{
  "norm": "rmsnorm",
  "qk_norm": false,
  "optimizer": "muon_variant",
  "lr_mult_down": 2.0,
  "lr_head": 0.00593,
  "schedule": "wsd",
  "batch_tokens": 16384,
  "doc_mask": false,
  "z_loss": 0.0001
}
MLP neurons of a small language model. Each row is named by its layer, matrix (gate and up: input weights; down: output weights) and neuron, and shows model dimensions 0-191. Each number is 500 + 25 x the weight over its row's rms, rounded and kept within 0 to 999. Numbers have three digits each. A neuron's up and down rows have the sign that makes its largest values positive.
After each neuron's rows, "fires after" lists the tokens most often just before its 100 highest values on Wikipedia text that the model never trained on. A number after a token or word is its count.

L6.gate371:498497508495505479556511462524470480512500524499472533533462534503506517462506499502497527496518510519489480544467554543495500541555528533462534491473512508500518490537479476516491479513441519518459491505479562499500480525481501480479528460499522504482485486503551493512495537492474499499465511501494526481506473494496499492515480485571463540533488501455532522493524558480502528467499535481495507504507506525491518527489521504537472522511498526481448488512539479504484509464489502469511517477487500506540527561499453490533495559467540494503512508516490499518477497511487449487
L6.up371:475485542494496530536457428534479529541514526477481522492494543486487531488510506490509560521509494497534475521491479549474505483545504481508507484477492448486525540485468499516486516520493501494484532533543486505476494496518478467475498504496497510505506444500541470473481492547503478525494524487533472472479516482500497500525458484567481536533490478452462494493520474442498566481514495458491473482471478512494487532504511518508492477493514485468507494508541491513512528475492494470475498488501494504541539556499452520511501493483521487479505515485488486559514500532500477519
L6.down371:509507501507439513541485501523518470515490530473469507508507540502528510496467501498536514541494504513494509521540528490488541531482524464522530476469471492485468515519507495521455446493507479504495493541494529495503479507469513491473521477538507491463482462476493437534474519557499466459479509461513491488467469491503459507523492528544461509449543535501491484526488549502517508494500519474525493499503503485498496505516554480466466464530495536561447524500518518483509497522510465490474497452479538449506517521496472481480496549477495477466511507494489486483483477503476492507
fires after: "S" 13, "s" 12, "the " 10, "m" 9, "to " 7, "M" 5

L6.gate164:482497507534515476510500493483481491488525493463469479553440486538522484480531474473495492501527492531502511496487504460485474515529499500514509489504555498476529515497518440484502519539526490491492486503511531523486547485518462502453507500510509539473471471508498514499520459498494465470504510491482495520473484496474511505515477500498495511536506479490599507508505511505476551466487521503529471511495524486493501512468514489511533524467491505551437473512491524503504573505509542509531495484518532508477494518452501475495518545478479534505460458536494517504525521559553490514
L6.up164:465433477538491533498498481484502511463483495472550507501496506480494542498510485547509526527528485502489502516501559505475475443458474490460529440500476517525494520488510524498487502513522514504517465482460503495516476504534498518523494522479498506488531519538503511500470508511530506503462465494480455466512564502493438528485536476532506477513478492547474474546472462458510473504516491466475529491495455488504485487496518477542505487479499495498531509496520515491477550496547507515498530472535525527508528528510479530518522485469504530483547494541456532490488513489519488512
L6.down164:522541510504504523494481499508509568504492544503516528533541486502491489569497472473497514510507500444477511481487514469548505493494475490496538490506479549536517507457469516469502475488512537500518530542465508521533480513502513497485493490522499535505471483500489484467455522520531487471489486498463487506510472547518504470547478462502449446481495496495463471530491494512488484478521496450478500456507540532484544458532493490526433490467491502462503508532504480501478522499461467522521509531521484504500492481490461491528470472514524527493503532526452476498486500486504475532
fires after: "s" 65, "ac" 10, "uc" 8, "c" 5, "S" 4

L7.gate48:465487511504520493553501513512505476487485548501513502490453494443510493442561528536471488529505498503469519461441523481506505490493492501523470503485475488504499496483511481462520511507447496467537492476508487501504483488489485479547541539529522508523472534488497527516524507454534530516516491487486540519529509513491517507526463502560469481438479501475506488486471528537464485501499511541491446467495513538502481486517491475533518475483491487523555486461490506489518468507487491514489471517535493481482540537503459518516517465489506526460501560482481480475496528492510481513
L7.up48:474507490511539481510547539469531476496506494467512500480510496508478544449469513494489541522479485513502508492473505479485522488506509512508503483514461486492533472481484489484556512488481487472532488502531491552482500460506532505521504556494498487493454516473511491472510495502513501528516490462526465497509493489486557461507492482529514534482536495487490493485485503524473481492493502453500472435460489497555471518489509511516487456464497522520510506471470495486562466555512490521519502487489499528534463506463535525533534522519494440444521522497476470484480519511513451451
L7.down48:536510518521474527464465522525490470483526528490492510500493507518526514474522508472476540460483475470496521474517455458512484513467447501485510446497514495474472500506505488486516513501493498487511521453501468548490547523522471507497457573511490521491511515483490478522484502463513467440509536519512477487509498497493504483529517488462508519487486512521494447499466460499498529468466524493495444505500540503514469490503509522507537499492498460465511468459495514479514485501512504520430492520485509470467504416475487499455542486531516492495524472509497504535488528517474482466
fires after: "A" 16, "V" 13, "c" 12, "the " 10, "C" 7, "v" 5

L8.gate380:522536500502496465528484507494557494486538497508431503517507516554476492487507532488500514499505478488514526466528499487508520496502526499507494493478568500439529518523519484529495537479499512488502483475514494498516482507506480486495533528493471547516465526486468504495533488498522525491513501479441523449494491525482503505496514491531468466512490511475552530514485521533465565473496519538549522500551483518559503526471496489506498474490549493490464544514469518540526454527531531486469462494501499499472515524499450506515507524475463505485467492477494457514519489529491515519
L8.up380:489508518510502524486462517483496467494482486453468459529500530484503494505537453490518501515499513500516475513510489476476517496505521484495540502472501508475470523441509532482520498531499490498508455447462500532539484480464481526482469478484510498491507474463481511477479499508532503513494494488487495484528461496530481492461477476474515517504465530500496485561549532496470523487521481521568500474530526520542528505503469525533530509488497452474528555493495480496537514537500442530472503514505543516532525508484514497517526528512540479448541499497467468469507442501485501463
L8.down380:499514459518463506513533549523496489533424504508486536515471493472503506439478494514507518479484452516483508502511533465471520502508495534508506446533536488463501466497517509472505506481461527510502504542502495471534477538503505480506476511480506493507496499528525540489517464487489501473542469535508540496482491497550514529537475530492472489527489517534489515484512550519491518485482524531531505472494544506497517503504528520477512556475491525479516509498517516486565518492495506543501526510510514470544471457455493436490507497491486526495514511510480527477476502492484535430
fires after: "s" 38, "S" 19, "d" 15, "h" 8

L8.gate185:511517486510502550449516487522483482492492469533458500525495493532509517469490462485492495471517539512492494470530496518470455484509502524522461531464540519472511500471485531463493524448513500490527506473539444470503499507491463507485494542525462507478492492467521543523501455521476472513541502510532456547506494518473485499478486502476465469566479517473518479494499499479519532490519479462492522518518509542462468513516497495498529507531500501489508499465496491453471487506470493487501495457525520500516503492580512488493558466470525473526472462487473483522473516498526517481
L8.up185:507507459462453510475490505488465498492505496502535509556488522484508510544475512544513479474519475495543474492474486490522474523556534472547513508507495519465492512541451467473494511471478474505496487490499483494450464523515504526495494522551509523520521478534476466490511519500505473469453510466453527494511472508532507520485456547484489514482461473514492512510522541542510533500455452506501527557495491479466528522487460491504483491477481508479471506529529490486482453509525499475532532526520519520469483491514523537454504514507511523482540497476514511493549512534518513495
L8.down185:489506512546503504531494521488513473508491520492524513548473458501530526494529473454500502492491494523492526523544492496455462495506517518560441519502544546468506466535467513519537509494450497504508514480454548489545470468475537497516477548518471515470502473464451495476506508495488518455493478504524538509484498550546515487489499466485520497470525447509519494518446493512532523518514503493494462478512528516451491501470484491496530490489504491471491539489512516490517516526524505480544528517482529486496519479493507521451483530480534483468504476476535519505484494500499533475
fires after: "J" 24, "li" 18, "t" 8, "wh" 7, "S" 6, "w" 5

L2.gate457:496518507485490548487501570489521506485484507483486484568502509502527533530528503510538573487500510497527505526511531512532478514470532508524460509505502522516484516503511496514563474526508513499430512504529451515534507495505505472511530478471489489474496511491532510462486446558455478470470481478462484486494460518503475455463497522473475507531482513512527509468464517530495521517505504497494495463486531495473495482532465510461531512488494512520458506494504468489513518506479477446482495466476507524513494486524504474533487488495492525490475542563521504478507542520521512520
L2.up457:518510503517529517492503504499524527490493537477521516511462540523456476546518500493573538472487476490488483523491513522510477468444542447467491485499531535505498523474509522483497494489464527531491513513482504508497528510507485509500510524463476477499494495467453507477501445526510507518495494484518467517504490442554474505495508552494483476509503497495527484496490475484496498513508476533557514482522503490459519500506469526462516503525516525500490546436488515519487465482459472442512518484482548515500509535505487490531529511492508499523471549532493479465538546529523540522
L2.down457:437484523472552504499488568477547513514468503526517472519489525462514541478497525495512534488493489487502488492507527494531487471525480517516475489483499521465515502492539490498531546503543556481507477546475456489508499517470493471436492476543509535523473512483545508510480430485523481474472497459476492495486505505494493519493483498470504483480515513481480496491523575522497503462467484527538512483497489528491511446510486473492489485512498530502488473480476510531498472496535533482517516474547497517503528512494493490469473481505559505484542518542484504499467483514512487467
fires after: "\n" 25, "\n\n" 21, "^" 12, " " 4, "al " 4

L8.gate453:490498513506483493477463509573472521531509488520503481513517492529530484491493496520503476512553540474480530500464512477461501498513484499512459484531509573499493518511480501506510522466548522514529521485495493488486501496524479484546464529526459452500500504507511519503520463494507511535511489495501483494461464463559528511482465459503487493472492502458486500568514499495481465522504514530538557562520476520530499496524542520521523473474514483470500475492470470518506504523510506445516486530535495522500512517495474500540501468511492473508499513470532519523474465519562487477
L8.up453:480479501460525516535504499489491513485483477509479505467451479470498501485455489503503476510541505495486506471453510484458575479496491519496481515496500490474506499492490490480510446493521494493523502512503515455578499475507452505520478520506503498541534504513478479472473469503492487483518526521484518515457522481535499558433510498516520477473552442494521508483472493492497520491460537510553476533523494474455530528486508537544484480498479509467496515507519530521495529491488483482485455535502475469477470524505516530468519498477460478501487459524502483502528466503534493460
L8.down453:505501488517458496483530502482457486492524503493516549488514472530498522531501504497491464477484482487524530510533477517507494482488465541486531481474523520483534478499499502514530495480512508529516512475471485484494484491531451517485510508486528541555464462454495495442529430495491484493529527514487508525513458521472497505497513459552530514491506499485501467442460510479459475536487498492503480492495471473518485510512439510486524496543493532506422492491505541491493469517463509544458496521557541484515499521490516503519527527441512500494516499489518483519492537491492524522
fires after: "V" 28, "v" 15, "qu" 11, "al" 8, "ex" 7

L7.gate15:476478487532494544505481509489526499502501516482568476496452503489509488477483510475467500483461531475535533482472559501495509500479453499506458523489490507529508505522522503499516546515522567537499520460507471466470489478492506469553486511497481518513464561537523518531514505491481496498503463492514474507475508516496545475513523504551522496520477504515552529503534535483517462524483503493528486506462469506499547499515479509509491508451541492483511491515520444487522504504467482522474491476498516476523510515554530516537503541510530477449456502481496496507510492483535459506
L7.up15:470543521509494496505519494492502514525492530496510521471500530486436521508495515508503506482505506505499523474458532530464508461465480513507494514505507473489518470527477501484538509548519519508487476462486519519438439454457490483591454506509483480520490473520452476500462505505527485538521538491512519480482517560494534519491536504494537478479476486481501556483492527506493494474471513514530489543482479462511467517480494513496493500501477487511523490461510500511478501517482452497434512523482534479490449504463509459508520494504524475489463519491526522503479476504486500462
L7.down15:482542488466509547522472493463501469535494482546525520522545481472457481487506494512508486512509509473526542518471490475517509545528537498492490455487512495492495482510480457523483512477553509487497472527506502469541506452500539524534496513462495523514501490494481496469533528521509505514526480500514502456545531522468507552501497500528516534493553532489522464524484476492501476497488525511497477520533528494468514511502467476511525505526474506490499471513519458499565526510515494537528476444520488546481491496441468485488507532510552516510497480477483486504494485525526499567
fires after: "v" 29, "res" 16, "V" 13, "ic" 12, "p" 11, "i" 7

L8.gate367:456486471477506523479521532551530508479469507502497490505507509487520502484566484477518486524498483478500534460520482467493470503527481451522510538479483519503499514462494507521571528533497476514547491469499515533497442510468498528462462510512510526504497479517514487495478510513523538468508445546548478523538497538495470496482489493477491523513485492458491503514492511512476493509500525486538469527507494552498487521491476537491485494496543497504453550513503483527479465543495520519518500464482487469562526501503471504459545499496496518497483504520447477481469487517487500452
L8.up367:514501488464512496493524492538544506485516515482523460474511490457464468499476506503536507513484533473485537510527512510533542481503519485521477507502490519516479501542507490507547504463529512481531500520515536484505515479500485484510500476447520523540508517512484490519469521565455491518513461512483495478540549526476452525494479493520519486507486461546531522485517490495518545506522494561487488478510508522468491484480514492506478448478516467508540537469446483559483504501529480506463471489482451528478520551508507484469512530508566484519502507496475480526473495514514519530
L8.down367:499493459501523487509504513493579528479510451501504467517492498471499517510480486499498484522498479499502507547510509506486507492497511530538496476517492549541473504564521492506480522492451505501473548489464490506499525508503493501487533514500470503494537560482487513431496516519494463541501484496454485458449529482490475469478518526518498510522450517518498523555555485524463468508504488498513539528486524497493499464453516514516498497487492504463537497503459496506516447470493504510493475476562490449536495498528486518527515505512538492469491552504530462498510507505505525510
fires after: "ch" 52, "r" 8, "te" 6, "pro" 6, "ro" 4, "e" 4

L8.gate390:521541493495514490573515470500517503494485496479490453519523486499486511484494481493490496569458511486493500449484541541465525479497519467496477524518503494486485468455503487491545474493541493470496554462488548514453461488472519524480501512506517462475485454486537503525475454526520487514512504489494482500494505483507546522519514506452500497501479449494455527507515510498487506531507517435541489503491531486513517473527489468527501491500550499496496532498513489525512491534485506502514491484512474500494509450465520539485511502533458525534524501459446503470525456465499488487
L8.up390:446497519471492494486500439485524471449480503491512485452500482490489511499498483461515507502496491501486510506480506507494509509500513488488496488520469496482539502496494471492540516485492485503491474499517471452491509507501463416520508512537515489514533560507468552473483508532493482527482515540487539530511479493497444508487492468489560509524524461520542489511514484514488507525521538482505509477541481540483521523493533456478495500478526473522556479496445534478448504500505508513476503456491506497482517464517504441495503518486457515461487487489513480514524465437510532478
L8.down390:485462496507516481489528482520477500522508492468475506525470480507537529485561505582478472472480522490510519482520485512455504495529502494526458486479540446510482534444470531520482527528481515449525499529505525521461471486481485501473487512455461484487512508474471497496501502516543489484512492470488487495482564489566521529545457478490498498484513495524486479506478527472463514533534517484511493493546501524505435483488489498460554481474481561501497505489514500500488490532477511504487491510461518492500516498492510527470542481479508515536490462495520506513521497517466502506
fires after: "a" 35, "en" 21, "e" 19, "o" 6, "ro" 4

L6.gate289:503507476508503518512510484453534463548499512464533490493495498476536489459479499538516515529485482508522497514479463521453506498490499506495476505493485473512505491504466477461469495490507530484471519520566470518421514467524524524520497487515510516540480480496472524474535497455506482513519470494474537563481489493515513482521437483501463506425538477513483544495503502510517462564521515525491499471499458492505517524517499487511458468469515478468534477496534517537489522515531503504479486515499508519531483464540511493520488498459510487487501476464512471500489458472514479513
L6.up289:516498474494500530506500541483519462503462494509503505464495505521499559455478552537566517473488502494516477534498495497502526473504494514538451545537490470471493539485550450491455546458460451524515502533514502506504526473490468514539522499523494503494498487509522494488505497504520535533497523464520495539467494487483526484539495479501467522484556478450484532492497494489526500522513496487503449497469491480530542472482464521552513504508535494512541501500468470501460481457535495494495511488494474538511519469519513523524485531533504487505515509541502495528471517479503514494
L6.down289:495499507506525497506474484517500497480486520490565465536490509477521488511500515505482520476476532461463492485497537497512477487508514494505522521511483486501480517501501463425479516478464532496516513482523453525439515468518582487510465507485495509504510521469501489501543511524477506538545521506523508488510496564483478499505475519507522497442481471520503505489495517514501506475525516514428476544498521537502461479476549522469520507441489535480469487510508511468490472482516493530487518506508450470496512485503464493515507459514505491517480537506466457517493493540543476457
fires after: "i" 39, "en" 8, "er" 8, "re" 7, "ld " 6, "g" 6

L8.gate417:516506455499499493540518504503557496517519512481525496451499503464533480495488494487509499537515501498471495526490465449457489498500531522499470493461494456520497489503488500504477486462506488502459485481523450500485520521536522502456516517537533506523499529546502524477524506499526487514519477526489546515477471493526514516487471484501453511507544507511519512541493508550504488524498512524560539525543465490512482494511544545543494588493527537512493521457477477518509517506503538520465478504520512495535460489489484456516539526517522508525471492506477480464462533492492518493
L8.up417:536544455458527504499535492497513473483506513514522501494509477485448505506494496581498478500512494540497461494523496500475460475510527458509510510498507522531485515479503551484465487523501424511499536468512514515524537492499473516503477544540494478514483517519461544486473515485494487520502500519501463501483475442487560484500524495515492481495512513448455507499544490491537490465516501448485505460511504495500496500540461500464496467522511522514472496443491480468441516483480436490467535519555500498512493495503528513506506490511518503482503521488504475478491529518503523500
L8.down417:473520514514508521526509481480491491496529528557460481511485505506532537510448496488472501533450524501514460498508513495516512527450438507478501512501514526482469522532490501509493456487493515459494502501456472533485460500487525486517511468498511483525498499513490492527525492558508502498527486460521487438520545499535460528555517510502509497567496495464480468503462503500489483488496513550481481501512533501474499470453495476464446507481525519478515468512515477494426463536502490475537500500459510467489502506512484548513479488476536498477499486529487479513501489507525493538
fires after: "ti" 34, "g" 23, "i" 11, "m" 7, "e" 6

L2.gate116:506482454491465534477483519461503533484506483504494519500496490472503485509528518505581515509496478472505476455515492526526500516480509537501490497489481493481497500473509491512521514510495501473515519475506551537482477460492469526539486451476490496510444462499440497466462497533459487496489520483473484514459494500536468489531480488476523501477477468490550519510476488498500495547509521490498523480425540478485542538543450493497505488481522506520458507463513494493494518466499538474489515528521481496460471504500518512516504458459515518466488545523496525482483536543503462478
L2.up116:572486520509529503450484511505497482475500518545490484495492512520487493468471513464470489485489514473524487540493500467522502465502449478453501485467493492479494466498504451477492459565509489539517484482501502524518508531536528503514526479532503532524480519476519504505511450499487544475506487475481472504517508530512498464512502510447475436502484518478463495497519523488519466507516453477505550454520531487527501474502509528568550473469515505473482485452506512484509526488527544451485530490470475490515525490471496463485492504518500492510463495538514500520466496519493488501
L2.down116:555501524549510486484433508495527525485512516522497503487501510501463481471496506482502472470490510465518477497501477483486507460511452510506529530497494482507525510465488463510497455487495497537492490510491518480466476532495515494501530471491480478514460498493521486526456456498504484479462486456473545502498514508541512457482477506464441454478504536479487505467499518525479479503518468474539541491539533489537488519539466494539484479486485481500508492472541489478515498442531552488534506505462474502502517515492473516519485448463532494503500516491495538516475426527491470500
fires after: "\n" 60, "\n\n" 9, " " 5, "  " 4

L6.gate54:511464515518523473468529508529477509532560466500529484501517515522466495508516494484462517473493484492480439510521484466496501519482527555519482485450556492512478452493475505503492505471505521532493514496513473533481496498527481480468517533501536522509543490532498475504495539527515512513430492478570477488507511480483520488504499477505505476534482499446509490521497535511464547476491476488508497539528464473492491494503461511486446496492502456484521464532500495475495518514447519482508453495477501527506496534522472515542501523488545499525500468510479506506523502548532458474
L6.up54:466450533542542473498516544485557499461492489522524544484538502494457486519489491540551515502546480556487529529513515563467516512513530488452514521519459499494476539482479543518473518480530496526541496517502508487503514512471519559469487547518504535503479512488478496484500507483543505511502504523538498506508490476488516478496503499532506471448500487534501526537490489487531454523499508556515481496482497501481534511526529488510507462484540476523507515491485470495490492512507523489513518476522501529487496475511466490491508477443530506498498483485482507545469498563497478487
L6.down54:467492521497481551482505448489492532516509518500486459446462559512476478512495501492495493533541490466507480528507508504527510467535486485524494527516492498480501542457481487517515475521490494524512491518496504509474515526470456465532501502512524521544480478503515529465498480502523480523517455499501492450530479486518499525483510540458467533525462502526482467461527495526491525511488495495502466516526482520462433520466453505504529498519493499510478507531476488521471517495521478513461492492510510477535520522470515581479484505536512494485552546515481510543507517468514447498
fires after: "s" 24, "S" 13, "om" 13, "m" 5

L6.gate99:503531516501521500505523528536499529523469516477487512473494477474521478476491519508493465532533548537553475481500544510505522488560490503564492487516489530513547488500474446516501515510523475497470495486491515486447513497501502515535532516493518509515512453501458501476515499498551500477523493484517519472506503453528502476548465521503468449472498547495525518502499553526501462530559496523504480488529502482490533498467537488504510492474511507464502515518510517495538462475543505495504485515504500542506552499516488510498482492480520523471474547452465494503479487463500440493
L6.up99:519532516484580512477456514464485521465468489504496509547438476494488488499504444473509476478526512528556493500496505487497527484494524496532499539518473500540488469501517502479501502476530557501448548532465475471469511489523498481506476556522507496521523475477505496531465469541487513508547519501488533496514496501472537497526492508470473503506516518468489521510480531509488525488596504511506520485497516492521510503472504416486485512517528516507485514501495512497491533538499453478525478485512513486470497482522514523493463465508467487512526488503477473521511513515491511506
L6.down99:497513495558476487488455566456491472468503505466472506490510484477565465504522498458547466509494476506532517512503501529501500458446482529514528522493503446478506549527492482472440477536510547525496526506420490504484553505438510516516498522498488499483485522526484499480515502503485498506521510481505521572480505496527495510483493517522507464484483476514534491447504470545493503478484499496496485477505511498493488520511510504487512521507486497506564509510484490497488459491500494531469472515509519523534495509505507505488483488550467482500497530464493546518498478538482471490
fires after: "D" 19, "u" 15, "I" 15, "i" 13, "er" 11, "di" 9

L6.gate430:519547597479480510506529459503510497512464470515524505482499471511502491487501488526498494483484498481514527504506518516502475472477492489554516481481529523494503507470500496483518485519489450465495462484473488491504565518492503498467545494520478542467471502504482475436475511462459483518491486537521480494510549519525506524521519485518488495511489532489541503524513518472470498524536490485546491547502526484512478501461506518499521536530450479535474456504557534477503460484480540519467507497514452490507499506542505516494504483475486522532526463485483498479457537517518499483
L6.up430:504530486489454489484478495494489487502503540523497498468509508524466506483526482485498475464499556541502430518492511453492461487493463463473516466489506488480505494515463486537501487533525471512523462511518513512450484509533467509449515505506482489470470491472545495482530485555521462512519499512465518508511499491557510473515445557543466486488489522502494501479504488510503478531494480475499524505495517506520481509458499527510471519503514529504508515532490479485508512499481553471448517481524477527525539519553502498509488541464491520500483473481460522456529532522537529461
L6.down430:472526489509495515494495478479505536486495466518485513458485524478502475487506509492523504491479494531489503538494497512519497550522511455538463547488490511478469513561501478544497525494495511443501506473509509548496496465486531513504467515530528489553521470488434492503505506530485499535519513477453537515510495511505522517534544483540514525487538507468483456533505483488476512486519500524491495509520538510480503468487473540470518502550419509509543488475536507509532474491529470497567496533524483533514470499487457481509511466486494498478525526523527513534507475507480483476
fires after: "O" 22, "M" 11, "wh" 11, "S" 7, "e" 4, "I" 4

L8.gate408:497501553488475434495482465498508500521497498517491506465468498461470498513507493555526475474475511469460447491500486456511493500458479516491502541534495515494495515515500546516486516523496508479475521496465480504512515515540535484492453519504501457482487482496490511509529532475521480545520504516508509472513468507499520474516453516498523468441520492508494476541466520501461525523518519534498526538532476496512480435509531492528571512503483515478474539515472487497471510476499492476518519485539460519507516529528496509459479544491521469498513518493473457465467481453515482523
L8.up408:468479465535481499523512472520482537512474502490478532458506505491578525492474526504462534479493532491540544498435522530520499483491506521566482506518480500512474470526561502490501526476481520516500534482500478478501479496483494472497510507469541498499513505504538537494526513465451496524508515498489468489468492531498515498482511491515515543505461493499459555524478535496522502501494499496521459500540454550485494494460489510540491487475504534492494488492466482531486524493458475473507563506548494499499513483494482511527452528475515523510521478501472500478473453487509479536
L8.down408:505519476503505457519469490499528504510496513525543472498471525480519501523489484491554546515541531499541530516506487497526478516497496537477519448530485524440477514501497493523496484484517463475472507533481465516484483523491536530473543465482484497464498484494490507516528514527499517475541497500531528464552501482502552484495487507486484498473474487489501519494490516506530479521477501516515518537480497480507526479552515475391457508480492480456492520499524531440535522461507461456518472490504535498503501473473471514536511532490504508529514476503504495528473523513514499532
fires after: "pro" 23, "i" 17, "ro" 13, "m" 7, "on" 7, "u" 5

L8.gate422:516477489547505515491498452513532471520434462507465506468469506488474510464500489485484470493519512507503471447465501517498546500486448506467502529504541530520526504522496498508529524548531541473524493468511493474532449466474515454529490524511487508436513476484479517500429496510499522483537513455484515504537490478508491502519487472453501518553528520507507506494525479482514511550469522459496487499507467508504496496472528497468475504496490493483538507508493494518487489475477514491497525472488531473578498513498527495491492460538483521527513477536502506529475500500454504512
L8.up422:507507504485445487517473500493479534472463490512528504458464530475515530492517478506525501523537502527529486500474521528445498531496479527441529492526502499488508464539491460536467473472492515453485494488522485494497529502488524512466441532466483501497486492441494514522534515532457493521491502467534526501492528479470527527510511477510494505519508482487482469500464513488529513510482507532513501496469524540531500482435510504496515487501525533461529527542464494466512475515514517514525435471512468503524452553496495454509495484518529471471507498488521551506511523518476509475
L8.down422:500513495502534506531463505518490563469521518520475517502503500502501544538433474522524507513505541493497489530525476476574457505521533485497456450469502548469464510508470494526517513510505494494511498490508489532494521471530507488496467493512534522490515514496507454505558481507542518486455509494522489505515480493472515439508517495509486525478510496499512473486477541508492533499467519514529471478447523526559492498515522518491496475519484504472494497535473499503504552482479521452551503454500504517504480489509509475544466499502508501526550504522465527467462501507531531493
fires after: "en" 59, "on" 12, "oc" 10, "ol" 5, "g" 4

L4.gate271:503551476502511558496507495514518510539509515507461519545496507522512441514497461541522516548500543487501461473508551486532517524460534473532473509474496481483502528504494494544507508536489530496497491480508511486479541526494528508475509480527478520516488471513466514490536474513513510494503485465537500497514489532485496525493499511486546476462532497555505463531483526522491494545473503518482434504531458500500520504509522486472484482516525471467508490513489489498505505478487488460462500516478537500518533531536514491486492554510487463496492505416482513480488510508556476545
L4.up271:463497484530481525541493491446522508531474525525506528474498477483436530455485491503483495491516467475506477475491469500541483511505474481474509485475520481494471495443499513544517527481475500515460517534502490566467494490493454494536522509459477473507494474495493498517470463498548509487525484496484536509484462469528455489500461520495488516512471481532475480464508474485489530490523526471502495450482500506444491453464496495469479484478463519527518510460491480501494479489452468532457527491484511503516532490510466527523488491478514517483483541469484471521520460516494537527
L4.down271:488531501497538527457507524519519494519458449485488521513437506464533533529499492502512486528482554480495498478520490501519511547514498511524544532505500503433537536455497522511530470491529470440530504466496488481490463472496556488490546508530463506524527470518515513505494494524492463519493470502489509510517463464535494531527572481437503504482507524513472476505480483445508536530522500511504499530501471489535496479477506545500490521502486510467492492498516486464496502525478471509493512469508486465485523481539500524494508496494521479489479470473522491448500481506525504524
fires after: "i" 24, "o" 10, "di" 10, "el" 8, "ol" 8, "en" 7

L4.gate65:534461519498500508549517487493529477512510487516517481556469493534519521523472525428519501522499466513508465494492519490526494490467530515497456477528483516477494518515515488487508455501485545539518478533498493515480547438464552465493544489477513513487480474500476470508485506515467471463554509484507517520545523546504518542531485458523446492492500497502442492524528509498480506507541503474508549493484468507460492500491506466491519492511515474518519515479493474535503475434498501487503514490467484499483533524519502480516483493495494509524499505504536479460437488492523514521
L4.up65:499529492526475543456501514491502531502519500484495534516477497497530513519485534445506566497516510517511470442487497545522552480512505478527517514507495450490492511515540524522506528500509472494479515517541482530454537504486513466485516492539456494480519468495529509462525498521535507480526513479521559537515483511500472511509496508525496466480501481495458514539497516500436531497514528498570512488430498507494504494512532480500444505535503504507499495478499533500531507468464505475524486530461487484542519465501496520517482445532537481512499486512469464479496482492500504493
L4.down65:527446506473540480493489487459489500466451442475496516500538497468509490463505527497508533506463556479517494518480481514458492489483476466511509511513462500501493529496495489491542530499467513509469483577545523514526474553497552451532455504506500504504462468492482519477452466527488469505490485455470493471520518542502490493494473440473452508492524530511490524449482508491495493516473486516457475478520512507491518512506472489526529481509508487492538473519504488496537519503492512513523521473495499499491513497545482495555524508513513461483491539453511503485491518486499484503
fires after: "oun" 15, "0 " 12, "or" 11, "en" 9, "ol" 7

L6.gate472:525511462503452527515522513501465479515488527464520522505496472509518485515519490583529505501512507489496496482457516484512554486503492496492499488490494527469494533505482475539518485523488514479488529503517511502519486510554517488502452484517459440453540486495490458470488446457558526504508509490490535463483487494533472521502480513527468488521513474484532482512455509514486468526560476548529532485517530489501463531463463509521480499483508500498533533514496463515477503495510475522519523479522533557524535504486493518500513485499477483505532548511440495486491507485474481484
L6.up472:459490520531531494482485511491508510513527504501471529480520463462485480520465471477534503502504511427527475497468564493527512524489473512513523499460487528487463485527507450519557528533536507511508498524523528490491496473515516510505487500522504475483485511515472485508495484487475492470485527496507468533518526475526505505465507490526432503477470523485489455517527522499496468550475463480462525498472554478548501531465530491502492441526481540505552511459515493470464503529465462495516504491530513484511535495513508485498481542494500510489508527487491453505478525501486497554
L6.down472:530504472447509518525477484523500492511502532418517471500468525508536481478492515508539539528496466498482482500519517462510474500483508465536513496484495515527474496479496518414448504509488473489453502511559507480520500473489510461491502477503500497516479512480510534468508503495530473488500527502528548496520475540532497445522525474516543520496479516465450529477509540502492456500476532538498472503484489502472478531484532498478473535506508473481493497508534471463513503495497505533482495503464511510478498478501494519524491536539536506455467524463500469473544469471495518491
fires after: "pr" 14, "i" 13, "iv" 11, "ov" 11, "ic" 6, "u" 6

L8.gate302:482466487514487469469507488523507506470465502485489457488542481514520496530510520510507483478487518501493481542481541508535515486507501483487481533486513531565516501491479516503530511478474503510494524508528511485483506482552489484466468513460473518489525523495549539535415467484494445466517453493492501481449531480552444484520565458501519476512512529498510521485503487526486463488502508492476535484467440563487469476514510497514506493475490510499469532492489526536522514487464526483475504537543496484494525483487490512490517477506488529489476523478508501485487517470509525465
L8.up302:505460487494481480508506452518460489485387552486532503459482469468496526493482519502541522496471478542515485484461501506491495534487514492484463511527520506518492485495531503499552485488493548458494514498499520474520527484486495474527509461484548520528470514509496514489501518484517498507535439518456478517511507489501489542488496465532493514491493489507513513520491460498470495513506495500494485455456472543490540454481491461511506497491454541524517496498479519529478500528508503498475506517497473499503444475534500477497506517462486472480530520507529540495572492498505475482
L8.down302:502501505497458474500528492528512501503496495500491489495504469491498525503474462560526525516469487486516497520488500492518468477502516498501469493481501548532459496500479488494484487510528524519494486523467494525541538464523469483504497529530463478448546489485492468503541476471453523490462493475485484515496487479497521522448506486482501514463520467554489476503481463527510471543513453485474530479495510486504489512474517506509487471562485504502442506528471482462476522452509471517527463524450476488516468523521496462493533518519493450508540457456517481534518533481483525543
fires after: "en" 28, "at" 8, "g" 7, "re" 6, "th" 5